Weights of a small transformer language model.
Architecture: learned positions, biases.
MLP neurons of a small language model. Each row is named by its layer, matrix (up: input weights; down: output weights) and neuron, and shows model dimensions 48-143. Each number is 128 + 32 x the weight over its row's rms, rounded and kept within 0 to 255. Numbers have three digits each.
After each neuron's rows, "fires on" lists the tokens most often at its 100 highest values on Wikipedia text that the model never trained on; "fires before" lists the tokens most often just after its 100 highest values on Wikipedia text that the model never trained on.

L14.up1307:147108167150182145180076128113189118169149163177134106109072139177134127097129079170146142136184127095105149071093183126079108136153107140117146110109091129109151085131141107095099135020140176133171102137132134149114092135153112135117119128144107145093167123147140139128132097090108100103
L14.down1307:135147153098102130190115159105104131097144123149156086143160152134186162151126184173087117145045095183134162138095152162128144107185145131132129109106134112129134099095077067139206147142143101135098107119119167142096140085131129131179116120130117085139155135154171181158117113161151138145
fires on: " |", " ", ";", "ra"
fires before: " ", "1", "\n"

L3.up113:128109113105096128138140110092088150131128108136081112147110150110146110067091112096102139164092107250110078133112174106085157097116146177109133117120048073114133160124155198164160088046138129167156129145120122140102140134199163194123123139163115086097116100073162149131147178119123131129
L3.down113:106059154160113148177100180120128112126172130126086079113136147127108132095153107156117045153097145153137162162138173059044117164103095134120144146128121131174057127212116130163120122118090130176105163145137109157113118174145117132119159149173121058109103124117064175177125118138078141148
fires on: ";", " |"
fires before: " ", "\n"

L14.up1246:111188080130126090121114153119112168148071115131129116120144121121128149091130102071141096144104122124169159134162161170105103144144132075146194125117127139157106144090115145108120133078125107127085109159166083153068115142105192071182022138124157151125059145158098100168118111163101093120
L14.down1246:122146123115129088132134128190080103119101078130124124152150107136182143106082122114100139146157125144129125178152133121106090117130083204105115111098120129100115125129144163125110108099154123148105149122173174103120119139210096176149072212119167113111131151100084134195127117139061147153
fires on: " on", ":", "forman", "On", " On"
fires before: " ", " the", "ce", " March", " June", "ces"

L14.up2031:176101150222091093155087083063135163169098127142094090137095161100123140138095097091116117124142170142204092051107180131077110121135146100147123119127175136075124149079144187128161104099143062178161112105129148139114137127087166137185150079157129148109142161150154144131116155070127121113
L14.down2031:188028121112100112145112157164104110080053180097071155137124107126169155157154133100152091112105147130109123144134165093136106138127206126141123120076055166180143141159119135157136108129178132214166125088116177172141143129146150177191185127152135122150124115144105182149102116064195197137
fires on: " Comm", " comm", " M", " W", " eff", "ο"
fires before: "and", "ission", "it", "ander", "ort", "on"

L14.up496:179125098124130188142166147083184129150114106213095040097093159160099140070088158117154132128151095123133101114107138161140142107123142159163128166130108122125106111078138162104098148166148153112125143130125148163082139162072165189108154186083105077151123111093084095156100094217064093112
L14.down496:161194186196195160072210198125123147112143103133102121152138148095117173122110126112185110165156095106132152141143075123131123145171150188111115112090134115105000077116129071119073111152159100109115108145128158134114097112122153120132099121184128155169115095075142178105113086125130123127
fires on: "\n", " \"", "ed", "ug"
fires before: "\n", "==", "g", "The"

L14.up1997:153138124172157071118132175198118095151143093127168121111129100095089167093127106144099092186123170155122111147105133130113177096094059069110120139124121118146131126157185129137069140127106101089091118138106147119162154061126151135131135170138113091159098150125179081160095097126082139094
L14.down1997:091148109163149164109147188121133131114101092141048203116106126054182114125130053099181076183168085159137093194178095186166139153114166130152100109146145170163084132147144121111076166136159123104093152162120089140094111119110169121150141105121120204131150140150110098098149158202129128164
fires on: " =", "ed", "ash", "ham"
fires before: "\n"

L14.up1480:083168154162101138122162156093123148155100147120109162153154102142108134072110176166124159138151140140109133153170128118153161177148154108105112196061085128112103165126085150112135100153043139155153109126123142087118219124102119101092107038143069140184077129107167173105133113186141137145
L14.down1480:106122127151111128114126116125184161154079122118157103183066127112193198119109158159114126080160179163149112139136128161075110121121100149080121156154115163112106097120103231124215142155067118078107109140094125111134125162104107119127142113151065224167113131116139090171135100135152150119
fires on: "9", "\n", "7", "8", "6"
fires before: ",", "\n", " he", "9"

L14.up143:175121071155127144169195134082174147158108125160131102140165193133150123130106173111166068133190126119102153113146098123110155212123119119117143127138145127128117142153109099163147115124171107159089115121124176154111142103110122098100116065137104131163106129097110141102067109185144139121
L14.down143:156161111112160147144152198099122089087142164065043118131194148165148122126138130140109089137154129142130101128114104118158149105139155238139105124096137199126109097185153157143082102120144094186093102120157121138157147116119109093141167163127016156128121120079132160054162154187128153184
fires on: "\n", "ol", " A"
fires before: "\n", "-", "|"

L14.up1653:155148119100153167110086101154129136125129146148157075143116157080158109092072126065113151170041153143176142078089096155128137129103122138160114111119108102159088086090116127116194121097085067133108107117133154114219149091170116034081091154152173093158117104063135110145129134122165193090
L14.down1653:104135052069153062119167154132203088116091094166129123115145128163130095124094132105102111051120138169183168112046112167156093148128129123137166152151139091113152158173126120131137111147144144109125125150126142170148118100123151107147127128133158178155145104125095163146108083104142110131
fires on: "0", "5", "com", "8"
fires before: " |", "0", "–", "7"

L3.up552:124097096171139163120140178100124095082123104122160093099103090126090131112087151091170107179175095126118091122115179129172102066133141112133172162138122135122161132211116149106129178164112166129105204155137131162111120130156137110162056169166172115098077120153071182186103108181094091138
L3.down552:148155184164103104146113141159096099096162098120131110153087100094128149136150140118102092105102143187110123080093141087143139202094146139123187130038202077160153122157117136035184095169100153160058112130202120143130137166142146129157094140098073155101155163127118127146147100136118145127
fires on: " =", " (", " third", " second", "ck"
fires before: "\n", "born", " place", "f", " the"

L3.up1671:068102122118097154074083108143115129119108141146164070166111168100148142151181163142179089142071093149120107099114114147103150127129117180201109144159119078149061103132132139068189145065164131154091173085164112122149115120133163120111117090131113157157096111124099121178107161186154103084
L3.down1671:083170163143105141079158148129148174070171198134160125147149097139155150142111155147070089141148125157148142123144098147117144208179140064123117130077129142095132115099157106162162103145139138158132096130086142163155128127114127203144061104135123136147053162163171076077105192105152145141
fires on: " =", "\n", " September", " ===", "fl"
fires before: "\n", " ", "=="

L14.up1707:061109150148176135131091130146144222141084122124140113109162160074105088143129130129135112133105130134156122067123153158090048115128093141088131112131124187159054179098090103154191148095083156127109113126066100128096056094169105116163098122120189015171113139123153119136114105154108077109
L14.down1707:125130118171110135077144136076140086102109122198134142133123101156153119183169175130121114128122101072102121158124103112134081130104135179057161105118079127128173162114183099158112145182096169155126138089086154140092131112157129166101114190097142131144121060089081136107101096129089125164
fires on: "ist", "ant", " player", "er", "ian", "ician"
fires before: "\n", ",", " and", ".", " (", " of"

L14.up925:201150156157114136102149165089105145123119096143109138098112128064101129102158092103153085181111120173148101120112133112168157164121142078138096113135156105111148154128136124155162127128106117122119093077095126161131113078147201073132195133194103128088104097175127109112130181163109132139
L14.down925:138182124133147144137113109065178137136140159090118163081142110094122151142093171135147100169142132120118107128135153141130157165114138081089181141113142114168138122093141139136121127094138110126085145140124121074112163138133174152145122099160101143098131102114145070196156112107122138099
fires on: " =", " ==", "==", " life"
fires before: "\n", "=="

L3.up1240:130108152193184120122067158104090169130142114151102092112105116137110115120103134089161060151098073151111076106175176084126142110160117169084135146123137105134160154144144158113145111175101117167112117128120109108140132163160099100044159117140159108164170105033126146148170177074100131061
L3.down1240:092094109210060090106116132109140134163137085107095111100167103122115131091164078132135119137094143154118140138142096150112119123112088089115127072106163147140102121188126145141109143071120118085167206168076155121121184109116138095161133151075107108129090199212130140187116124148107174135
fires on: ")", ".)"
fires before: " |", "\n"

L3.up1864:118099140140090166109116154054125088144123169156088073125114129103160180081146171109043148144148099165106069023126141061182127151158092108166108136141112100151125102108129105143143170108154112118115147163132198107160130144171110051143096088075111153121105163118133146103156123141146091105
L3.down1864:091090115111143155142121153134151165109104125098163120068135101123120145171111085152141129128155137130100225195137138192141098068114133159083155150122066149105075204177178127082167118138131098168099154165131079114124092096142094115132139135181137083138161042127137107124109185122070125095
fires on: " ==", "ey", "duction", "ment"
fires before: "\n", "s", " and"

L3.up1984:175124115094102168168115102107114119137203113197129130094126173088133103103113192125115164102092075120147160066075107078128159105209116040154094135108204113090149134182177113155118150113132095127090184103173153103135134093146196108107130090189157077136108139135095055126124138153167059115
L3.down1984:090114150111145115071157110150191142102121102119110132157144159150148163219068150165119187148140116119114110183100140181138074134106116134131160177065065149119116150102150124111152078105102151124146069112066079103088141179065133183190102161096102145096064118100165164096172102101135143160
fires on: " ==", " ===", "==", "ult"
fires before: "\n"

L3.up1536:097055200130156127146122083180158162171153162194153053105127160069081140081152146166094157141129124108152132188161162120100093131122146193105130108129087115166131156136117138149152147171086124128146113140115127090165164155176115122163141123135129116163059112100133089126199112111127132166
L3.down1536:115142124151062111121163173174119146209138070138118101069189119177115146128103185131141127152097076117134127125089151104087149088135150101148150145160111120095067121183095158150122127117188149130118195158104167113142181102155164118074102088138165156147150175146117091169122144120203163136
fires on: ")", "]", "}"
fires before: " |", "\n", "\"", "}"

L3.up1162:110129159136158127126123108133091125109096194152129129118113098099116090073130144162112154032197132150150128141104133131121153136138117121132111142154122086109084133149138113061171120140168109194119097171143104125163173152148143101172115052132096145144114095122178144104154127163116072119
L3.down1162:150135163156153204101119115148185118112167135174153180118127095163134148142114160176149106101083122077132130101122076158141160129116110155138131189093122138133077129101103106116131173152132122151120142184107114126104119184109127175139093122146113170118085140068147130120162132158146134101
fires on: " ==", " vers", "ern", " ==="
fires before: "\n", "ion"

L14.up773:132101109092186111099122112152107114091148176096204126151122144181041046096119100112131059087176085151127109150135195178102150149140111138119058170118112155087122171154139105148116117176117141160152150106153120170107121093115108169154177125124076103124157088167151109152086134131113104147
L14.down773:056128174104161090129135110153148166116079172062150147119174133119073116145120078139111176146171120134147105117122123168110150136168104158165128158137126076082110187147148105134117176104117126135183155148121188098132186141115173112198155117191139096131074083110099121139135175073098070097
fires on: "\n", " part", "ip", "o", " Country", "ient"
fires before: "\n", ":", " of", "el", "s", "e"

L14.up607:075150103144171159133126221113138168080071074147130125088188147104158100130131143103144107114097100103134110142069101138141147151116116091152131101144128164119086148111183085139146141105112137110127138119094103112132177116141077073132102163162151155097128078138139210118058183161108144089
L14.down607:121138151106079095139114147111112100068164181164099158136153145099113146138166175164097096127141109124172187150172127089111110125171116116118180143181079104102159179132147143107147144145129196119172119091107151108128113117101103176122157144095172135120150116158099157107115142131139159161
fires on: " June", "–", " Dec", " May", "e", " July"
fires before: " ", "1", "e"

L14.up915:067144097186101149112172095109099074129129112184140143102133112102130051186128103151087124151111113180104160090127166142114144165163108186105182055190119098102112124126122103116112145073087109167091164112042128106080124143127087063156132148088112072108170109111110134129150119128107050122
L14.down915:142133134132106104114135088145116140085133137052086165125094193124154089161141144173127153141070140066113165144082188141121115145170138143109113133209091115099126184102135121130137084077130118114108144184204104134166115163104182077217130173088086056145177068090144119183084126107108155082
fires on: "er", "ist", "or", "ician", "ent"
fires before: "\n", ",", " and", ".", "("

L14.up1299:064157073126106134142086130117132190150136074189127104090123133136127147132116111063134050164069136205099091082084088153151132104119172096117149105090178143104131167136039138142178159155171121163126129088118117141079127129149113093193117161144203169152097094077075138082109089131139060128
L14.down1299:111082129134090118139039104169133168123128096132111146095183124124142122142139144127160073098148181134143137096174134133138105139061176120114116134113164148135093105168086080165122112169125139189133133052124157157208126148107166125115126179105122169085150120095106179075124088095170152169
fires on: "ed", "ated", "s", "led", "ived", "ing"
fires before: " in", " by", " the", " to", " as", " on"

L14.up1906:110142098138122164095157180153168127095102094154164080089124044107133072110077180112190089165115124140133102159100159123163102189077110109066167172140069098156074137146160122103147156109124139099107098162181158195079195113113144138139126120147148128151091084132125152140114186153104147091
L14.down1906:166169149144129150134059133157121240101106084085124103118126171039164120167105147163159068118151109123108122167088104116108113070122191163096111131151139156126045134147113098147181099161116125152125139081097074141130159207083144124164125175151097098140109144114164146142050117181162127115
fires on: " =", "==", "re", "res", "ad", " =="
fires before: "\n", " |", "ley"

L14.up442:084180237165120135089101087053123143130119129130153139166117105097111070156152118115158111128132129077139070143148166126108143168134132150162148075105135132097106104098145108130164115145128148123101164130073077159121149097123181151074045172160050091149138137159068052143135129103134136178
L14.down442:051114102105160161093124102140124148115109149117106089152145137197078135177032092121182107112116081180109128160121148099115081073097087114125124132170063119161149169123175153114164106146087159161145113160101125102119115158140052110087181058159133157129122149134118106098193199139066149088
fires on: "'", "ar", "’"
fires before: "s", "ing"

L14.up550:118146202173099147139081117111184087130159130144132116093101198128100053139124115112166049171122139136165062135119179107108125187123127115078131174167155098093114133130183094189095086117102164092175085134085092093085102151122154163089100139173148120159135118066081094138124140141087096168
L14.down550:061129184123091092129125125164116065151104100071114134180118131173130127116174137131112152086140124101109142172097134148150101081107097146117071182175088152087121077147059119137114120149099132095107097211098131158124122121092060142120142107158101118149151127196126190148148153061101124107
fires on: "'", "ri", "land", "way"
fires before: "s", "\n", "an", "a"

L14.up820:108183119143111144093158093126148070134179155145113176187146168101236096117131133095106129148172151154135100124084185113157108120147102164100137177156148122118119158090149191090077188083165062089115112185124164102124150131105088132141150143145219109142101159082123123125103091079115151061
L14.down820:136191125144126076135100120161099103150158111175080108173126121079125164081176161087109112149130111119136133073149145119114077076077158056162088137107171172141154130214136173131142140125151106201126105144063138107143085182174075119103068177099174093108115166124108097153164151117091163133
fires on: " develop", "on", "ing", "es", "s", "op"
fires before: "ment", " a", " the", "is", " f", "ments"

L14.up125:099147166107147160123177143103200132165139109161110152123189134113122120147144118108150121150136141123152103053143166086129109095129099124131082188079086140111192072116141088098104086144181149154177088065131112094129109172138144115155115131107148127125145088118115113092149134165110107151
L14.down125:141119113066087191116126098121189127167117178122132138131106140079098133033171162105084142170143100146128070168091190095113149099223085186149118143133077078156128095141096084133110178083182151080158157107165194105168129120117109164120129120128159169124144090161122167160126205103111155133
fires on: " of", "b", "at", "an", "j"
fires before: "ian", "ia", " the", "an", "and", " |"

L3.up1903:076147148151180126145103100086117124183166088098192093150134096139136138154108150168105160118120098130123120167054127133152152157187144148107112137085107123145094175077129105147142126126127127088156151126100149120099114179155136148129098110130109174123083142124146067098222162193150106132
L3.down1903:075117148112148165100128127168146137115095107104158106210117160169090100100122179163120157132079100129121139188140065126184172095142124128145129112134140190113070160093132057121172180148155111159118106139146162102112157051070134153117129095097087075163121116068103119128109134115175102134
fires on: " ===", " ==", "ies", "ream"
fires before: "\n", ","

L3.up1166:081105185091077087082122146182085165126107134167160163101091099178141133126133142149130130157084151168207135116196098157147133065147109122132133162134166121188172104166098140100087133129142093095120113083122130179116136068168138113078096168195146107156087093186133180152123124150082078134
L3.down1166:147092152117143091066079165102117130186120117080171117192020090132089162123083145114143154092127119160037142122123128095126122114135140067130139110136114108102180164132133123074088114143110119132098103116158146119104183176082192123072173176133155152162165164169125152197138154117082110117
fires on: "born", " medal", " football", " =", " team"
fires before: " ", "\n", " –", "er", "ist", " team"

L3.up154:166098131144148158121101092124089120138115147139168178130081099218113086153144156145113137128106087131165113095115154157109226105173114140090102172125113129103131102053131139072136095121137178158146105144193141164124100138135133142133118070111136055120147076105113103141145141094177143143
L3.down154:115152085131113059130126143158114113081181146136107057129151142064144145127114140105164091140094116172178116129169154123154092170135107054135186119113085156112120167151197117138140173118105138104074091083110087124105134151188118132133107140121106179099149178191194157182130115130115110050
fires on: " March", " April", " January", " February", " July"
fires before: " ", ",", "h"

L3.up836:087124086153186124101147058091083165136120116149110092155091161131153102096116111151085155123121167137092140205166166072104104073169158121056075172154162091073133127124139111098148094165124127121156123093134113137096150137145108135147137117144133165131149118134180161158128119142113098156
L3.down836:121081149159107158104137198148134064123191107154103044114163136082115165125099095092128089108149160148129121086152142150062163131136112132144120134114113089145180077144054143150172164075151148130135098156113123128128103130085110177183150076078198168149122090115132075163139091087094131126
fires on: " |", "ip", " Th", " Z"
fires before: " ", "\n", "or"